{
  "num_hidden_layers": 13,
  "hidden_size": 384,
  "num_attention_heads": 6,
  "num_key_value_heads": 1,
  "head_dim": 64,
  "intermediate_size": 1024,
  "vocab_size": 2048,
  "hidden_act": "swiglu",
  "norm": "rmsnorm",
  "norm_place": "pre",
  "norm_eps": 1e-06,
  "positions": "rope",
  "rope_theta": 10000.0,
  "rope_fraction": 1.0,
  "qk_norm": false,
  "attn_scale": 0.125,
  "bias": "none",
  "tie_word_embeddings": false,
  "parallel_block": false,
  "init": "uniform",
  "init_std_qkv": 0.02,
  "init_std_o": 0.0,
  "init_std_up": 0.02,
  "init_std_down": 0.0,
  "optimizer": "muon_variant",
  "learning_rate": 0.00133,
  "lr_mult_o": 1.33,
  "beta1": 0.95,
  "lr_head": 0.00504,
  "max_grad_norm": 1.0,
  "warmup_steps": 200,
  "schedule": "wsd",
  "decay_fraction": 0.735,
  "decay_shape": "linear",
  "final_lr_fraction": 0.05,
  "batch_tokens": 32768,
  "max_seq_len": 256,
  "doc_mask": true,
  "train_tokens": 377700000,
  "max_steps": 11527,
  "dataset": "wikipedia_en"
}
MLP neurons of a small language model. Each row is named by its layer, matrix (gate and up: input weights) and neuron, and shows model dimensions 144-335. Each number is 128 + 32 x the weight over its row's rms, rounded and kept within 0 to 255. Numbers have three digits each. A neuron's up and down rows have the sign that makes its largest values positive.
After each neuron's rows, "fires on" lists the tokens most often at its 100 highest values on Wikipedia text that the model never trained on; "fires in" lists the words (lower case) most often at its 100 highest values on Wikipedia text that the model never trained on.

L4.gate740:094081158119133121144172118115157079133147094101109153171126122136122126222170098124103103119038091160077149101141062147100107110159138184118152121176114122101081079138144151213129107146072092117109149152120119121097108048156133108104138159075108097107172112129083174147092119182109132124109101108175169126116133136174130138152118098115121182111184118107129081159147152089108109130130182075097129148161144118103141089130105146133189118070227122138182143082132165215154177135113112168128130126095131100187111136165131184133099185053134183139153097048093145143134114145115163108
L4.up740:133115143094198115166093093186161202143144141162097135172130185115099101109131146103159141086105217147126177154199149108121109129125103117068150054165132101172124116140166192146157111127119076155143167106135146108103070147102139178080189072123138096082136119185075110109134103149150135081108136132162114119124155113137115125161125140167110120149127169089128094059156095182112162159144161127098118132127141089166074118146091110177085181116114104177136079083125156131100140127173131095135105139142170133178102101160174125128097094072101151137150142081100088139206119089099172136
fires on: " At", "ac", "ach", "at", " at"
fires in: "at", "reached", "what", "reaching", "atlantic"

L4.gate325:085116148144137138178171136136107084119130151127105197150093139125118128109154062158141176129126140168181138119107162178108094122110125072123155131146160140105057125152112134159202135136146088160096099096134100194110133103149180136112149058086163151112167129208152097173216182129119164096123105148166118197124119091179106160098100112122151108132154194201189128080176112158108139128119077077115098121082178143125073099187120132129120178098116109069079141167103153134143141122180112172110044123062147167106143115113136143120107123108153147064124095133175090154147102099124124192
L4.up325:080112198145099142143122075116116108118144130134114184152072128108101115199183089115077144146118118149151123194117156137159119091089155123100107147179155117139110178174111135152215065101142119129139153157123088165117057103159222109075107122073124139099146152178143144131146144191165134148066128137146170157135131088156144145133144019086133131054120163182106099119146085120110113103158073087117132155130163079067136100107136136123148114142152123093166131114081134127135146118155181151085114130143155183146103189120120126077160135091151134106119057145121097132093169086124184159
fires on: " at", " At", "duc", "t", "le", "19"
fires in: "at", "education", "atlantic"

L4.gate50:165177180134179159146130100139122068118129137134159155056143125114179137149149104089116093125176180102154140121101080080153092085102085111168206103164146109092109093114087125143128090155147180146125134211156139176130095103058171098187165156090131165145120084105135141126134129136160112119100145122147219075174104080111162173111153133067055091164119180122143137142138150149115130111145081177161074179112115073105170139167161076174160136169098123145080155111056165088125120166088116058104115133149165130172101104126090116126126113082127199123086160131103117154109118134126173126
L4.up50:093167178133157104080102072126108070195110077094158157063093075146192147142144140144114099134133189117150125150101078142120142079113130150131072073100145099141120098100187136153138132114183129106116133118162130142093045132092126140125126128098098057136065104133201141178095153130057193148197070188127143107156175140071126123106182097131102114157184122206103134123106178153076119094099180145133157190085116117122179198058150071105140099154096091132125162158121092155128092185159117142110102118127162167113093091225140120133118097105097078123129117102188165155104132162138108127
fires on: " Cent", " cent", "urr", " loc", "ent", "oc"
fires in: "center", "central", "current", "location", "centre", "mi"

L2.gate522:165195139155184186126197140101132102113154135144158108179135185169106130093199164104105171147130119163131109167079124053123158120107104118142183103122152120110155160120171166148135138152148099127146155154124180142112155100152185176146086133122117104205149145148125100067131073070113095176091145101127147125119112153142122122050138176191104093091181142156115126100109122113245135119163094121089103125147131073126144108154153193151120144141077135125175137128134125187128200044165142140091154110161088093144138101129027136124130139082140092059114156160140125121089074159128150130
L2.up522:179144137151198133159214150107118093113172072134122096126132166179130127125148118096119161171141073153147127148088172073089176087082109097110143154141087107116116151097145100147179128114164124104138185127117202106123105177153187136136072090115141134236177113160163073091142064109152115162109143081129130141129117103099113155089121161182098081092176127143147134093134098121215090122126076113110159115135137115158124102095125159177164098112088148111167180105166144203133194039143168092094178181097076100159129112108072150137128173114128114064114186152136153112104080134132190183
fires on: " London", " York", " Europe", " Japan", "is", " place"
fires in: "london", "york", "japan", "european", "place"

L9.gate799:106148110143083138128120099180039129155087034112166125139109157124127166159122141105128129095122157200185139156147121116114136101126113103120133156108119116125137080157123138125089127140112120128161133136120129151113071099148143091165152133170142107147010122176119169165138114179082172089070123142089132148118068128168112126144081181111166093100109148070065155115143162080087109108057116153101104112133176123119158095161149157129195111123127113148143132133117106046126143136128124104116163102160100096155187096134142121131211114130137171133173106125205165133127065087146129042
L9.up799:134078115115117141137125193145118128112150141156132150132108168143146116120089170142127119097112147139138175120090133138098175105126147173130103097096133122158109069082091162068144148086112115146127068136124119147128184108133039157104111078186219102153155172170109148146172153104184105179099121122117118167143130156142109136117115186156158100162191111140135065092126168155127104216054117176087129100094102140062154183173064111134156156074126129108159126085107159125166116098106147092087144117131044139181113047118155093182129139093176175097140137097086194112116100156137134130
fires on: " to", " as", "ran", "ent"
fires in: "to", "as", "branch"

L6.gate465:147081103167108092151085136134082111117110135090143136115066105111106197148200125141135105124126154104126093153129154176116116108174141118124118141134138122208151136176094094156142152123106097082093086107148093142188065139066166090181169177155170130133067091112164111156117146145137138125073132160172130122144130144120110127123076137094124136143214143120129089162139098112150138160145125143185110074114130097105126116143122119117114138155132104158156161112154192155138071103088124082101139101103067089085108158166160104108097083118089110090104116136166142142082131172145128143
L6.up465:139089126132182110130161140166127107113090167065105101097096108093126160111132140211140121116179142110063087117156109139104111103144072113077165148103130106137126130104116140189120142147109127104091146148158097094165065147123127132117104097133152153122152071048153143116113159138147138143075179106159127088112098170134099152092069125093133141151153133126095130182106095110177115156112141178184106057082122097124158102137187075149100121145140107139116159168132180166197117149084122111065150064110128085129131138119214034100100132089095135148123097087155163124111172086155204162
fires on: " Country", "ft", "one", "omen", "ack", " Gold"
fires in: "country", "women", "stone", "software", "black", "golden"

L10.gate726:103124104136140096132113158107112160181132051147152097080138123118126124110115186109150126124115146102186096169104105128131134139089063131147110141044165142112095134099191154114127115065177088083096108154116133113098094091108133142183159138146153118057161095143097120182165161135094146159165144104193126098207146076139161129119184172190126110138109093069085100161139122176107085114147141159069119131136123089121135144154157113076137108152138140090082172148094088117136179124196077127100171118088085085122077127107099120154112108132117115081174114155143093194173105146133106122
L10.up726:099112076158124109144099148127138096112133121158188136123156120118122136156084194170103097151128136045110121187094064099112156135135144128126136096099148065141070154099112118134095074103156091100070111162136110135175062062099080131202101149158140113112088093116118141160106154139127149153119143151182110144099075149177105135156157170139185105097127126125126187137123102140105148092114196114160136152098096143131164179158207147161138095114090110147187151159123141105152089132155108134188154054071137078137107136109102126196140132133133130079084162127123107185132090150129108120
fires on: " to", " the", " as", "k", " been", " be"
fires in: "to", "the", "as", "been", "be"

L2.gate228:148098191137194121125106092116199162156166150147121137208188105093120122137142177160150123157092141144140147079137101148124114135088167132082111078159174198188111124119111163101121139108121093080140070122187117148178178147147152100145075138124101141107129213079158114144110153124093114103127140123136168139105160101134051113130171116144161111102082181066147156123131108155127132149084139085059169161065175152120088141157136108090164176123066180134133088178166133092106085142114063142185122165097135169141100100145183199150162147141162134086129140120104132117129050112148126159
L2.up228:158090186138154127122113098143182180141154137131130148145178118122150155171120141157147131174102162150133110122171115132120109139114153139100145097143171148184146152120116124082133121125153070128182088113224122163191177104148137160151077159131101138127134187100145123117115142115087105134149143146146153141100123062125055099108116131178179126125092185065154116100117123145134108146130133082070155170085181148128086151139150114099191173142090195140131087144158126140135073165083097132161132147155145186134104148113189203144159145148200152130103146102090155136143040150160091120
fires on: " had", " people", " she", "ided", " they"
fires in: "had", "people", "she", "decided", "they", "has"

L6.gate440:092200122138140129138089114139157133118122140121132153098171122114116068132144142125073095148101186107172140175152119160154167084159185175035106173139137195131149204121179117128107091082198139126063137079136095152104137102080160148101157166119187139152151110147163130215178038117123138133149144141168186086144202103117137192143120089144153093122105159104151135119110133116224074122095102120162121171160144108127139120061143099164094127096113162166173139054143094125103123142153064100129127169163141122170092158126183123099121115142181169163170085128148149138133079151162097129
L6.up440:182142093138149124174110114155152126146105124142230164125155155163130116141094106113148071114151141157143046131189130185111142096102111164095103135114176157166137099130166124099113119119146104109060150133174124128131166127094126126094174182139120126103112088132150139157112056161114116105090130103071112112145112131164124147144122122091143096186128133089186173132075110131155127152115142095099104116123079152160140066100083082174119166082112114110181099066116132152055128101126130154132098130115072148174134175096151094129138093177192189136208083109096086125088143098085141144
fires on: "ast", " mi", "outh", "est", "te"
fires in: "mi", "east", "south", "route", "river"

L9.gate477:134168136171129136108110147077107109141160119118185179103103135116095110140077100106124064074111103114126150148064127106099117116139139158168087085122134102168093141095129177154100153110059086079130153125166137142108093088142161112111136139106198144147105063102044104108108035123137194126137109143140154129122188092105176145106109100131116089136112078108166124169089167202108183184104170090083088110150120134114111113132103145087083124172093128155096159078135120148129156118087106130205101117082165064158095153115118098100125116149123154174087156137146145192170086163154156075
L9.up477:169161107078143126200098162073184149123192080134129169097154149177126089123157087181080061126121104151131068085160113106149131106142134169121142167107159150161102077068170078181125147113131055165115096159127096141054116133103068150132173167125126142061101106124107098159070109129140136120142166155109107097117131151114114199154104082119106159145096081095131124125110169116112153139132168052114091101130156103129119069181130145127114085182154161152094118131160176127141155156103159052188146114139090117117102031118133145137144140152098159172148114166182167181137092145134124065
fires on: " was", " been", " is", " were"
fires in: "was", "been", "is", "were"

L2.gate80:156081161168140069150080104110153115129137104131101164078118147096123138136104130110087106111179122129180135118086080102124123140088131187113123060163079161133083115152106164082138126121090113176160092093147058155102076186101156090112101131142117151128151138110173125164135131191147075158138102140110127115088136099124104130115138141174140107111152146123102137110141071134111097122094102141186135099099136127140124161098154154170128148140072098155132132129167074139072069094104086179153206092158154114215131201139164137135173106161101129158200153136091136111137137175071220191
L2.up80:176104114200140084118066114117132121163136124102092142077132144072172131147110108078092130133180133157209090116118148089124106154134133155161121066134102188141073138118121091095120097130108125210142074105161094172117074154123106093101128124162093136125145126126161131180124153126133089141144140125112163115114167078130119123125126119158108114127165115127096142092121058112124102115080107182147135114081120163162144113143139120183118184109043113152131127122162063130095117123094082149149170098126163070198152201169162126181114105136085146144194166160079122124128131172061215211
fires on: " he", "air", " she", " they", " who"
fires in: "he", "hair", "they", "she", "health", "who"

L6.gate4:137219136134171075181104116131126131182141172231139156075143100082148142116111142098159118148084088113106108118102183171146089094139131098108130100089088131088197105166143073152153166093168106131179122111147123209105108072111075188107141087178115177137229143155119150112110138085118162105163112095155101148153140102110127181186090110135090131142186150125111136111147106100172188108160082104088092092139065156112151128129135079134109134145095083099157133187179121160087116133171134130108125162115107195145145154144170117150057119111106134111112151147118130137101121143146174116
L6.up4:202123094085107142122152099102113089145175125194123146134115123160123143064125199130145129113140122133106112098148150119182070090118134153148073141129123108069174164103101098152108139089128113116117103169142126095111153162087080112098139135089109137085184148147146131165154153137166152174153162133167108170080116043121110137173088173167146107166133168056123140100147118076107122109122114081095132121060161138117116150120141110121165169205107146165177158121125108112120175132118095133116141167072122123163098140137164183107120054125155122101050114166055134146159146107119111118
fires on: "0", "5", "8", "3", "4", "9"
fires in: "0", "5", "9", "8", "4"

L4.gate46:136163139156123139117098112104117099159146137097150165068107172130135157135138164149137163142069182183162116170113082081183152030101067115175094084163150103136143140084140087138072102188081158132122183121175165085090156081090100149098128060168122112089170159088081091195142110150116099122131180086128117196078098135151159094132089110116123092098160131112118148094132136130134179176118077152163130106104129158128152122126122127081083138085158130178149195187148145161145090080085111155160112090111116059130190120118146092100118172126084122162156098155172113107111117129114165122
L4.up46:115116165127160113112159130090116093141132116120151086150075139188120155116168101189087127133158123054178190165153078039126159093167096086164152107147109107135122146107089091128135095162072114109088157068145165129150113138181158148145086119150141102144162142141114138109142159090138111132140174158156175150150120181099123133081125127098082159129100088125101121129161102165068120162125084105145132085145135138145057067099110125095126203166120105166207212094162076133102120115169160083120096161080212122139133146164113071102124084115106072112131163153091079150136167122128105070
fires on: " new", "ro", "ough", "ors"
fires in: "new", "troops", "worship", "railroad", "newly", "wrote"

L2.gate757:102175119110109067111081154133116099098153204092111187148095128156200102133127111159115147138108156140080098127124142070110123136115165116132151139094129157125142118199139133144085113161086145120141171201125168130049067132133153139123118117161111197101153126086103152142083244128097097130111092092072126137131150158130137086027145113125158108108097057142093120160108173158095114172130163129120111152101120155148142103124161074156120122138125126175138169120157178156150121097152067163160112138146090160138099132106154127152099121099138143122118092167169146137136117109207168104
L2.up757:062138116138122071096065137163112085113124159089138096114112105110179133144128159164136133139142160146055123093168158097142134131086143143164085138092100116122162096220135055126110139160104125127135123155128171186075110100184163124132116134126032143117131094149113173120129182154065119101130119087074114119120095148131140101032109137169177162127122126104056114160133186141099148153141163107114078166092116146133141115143146083133175154128145161151135127149148176162165078128160090131172080123130082140129098124107149087158126122093145108090141106172111143140169105167153170144
fires on: " high", " College", " High", "ok", " Gold"
fires in: "high", "college", "highway", "park", "river"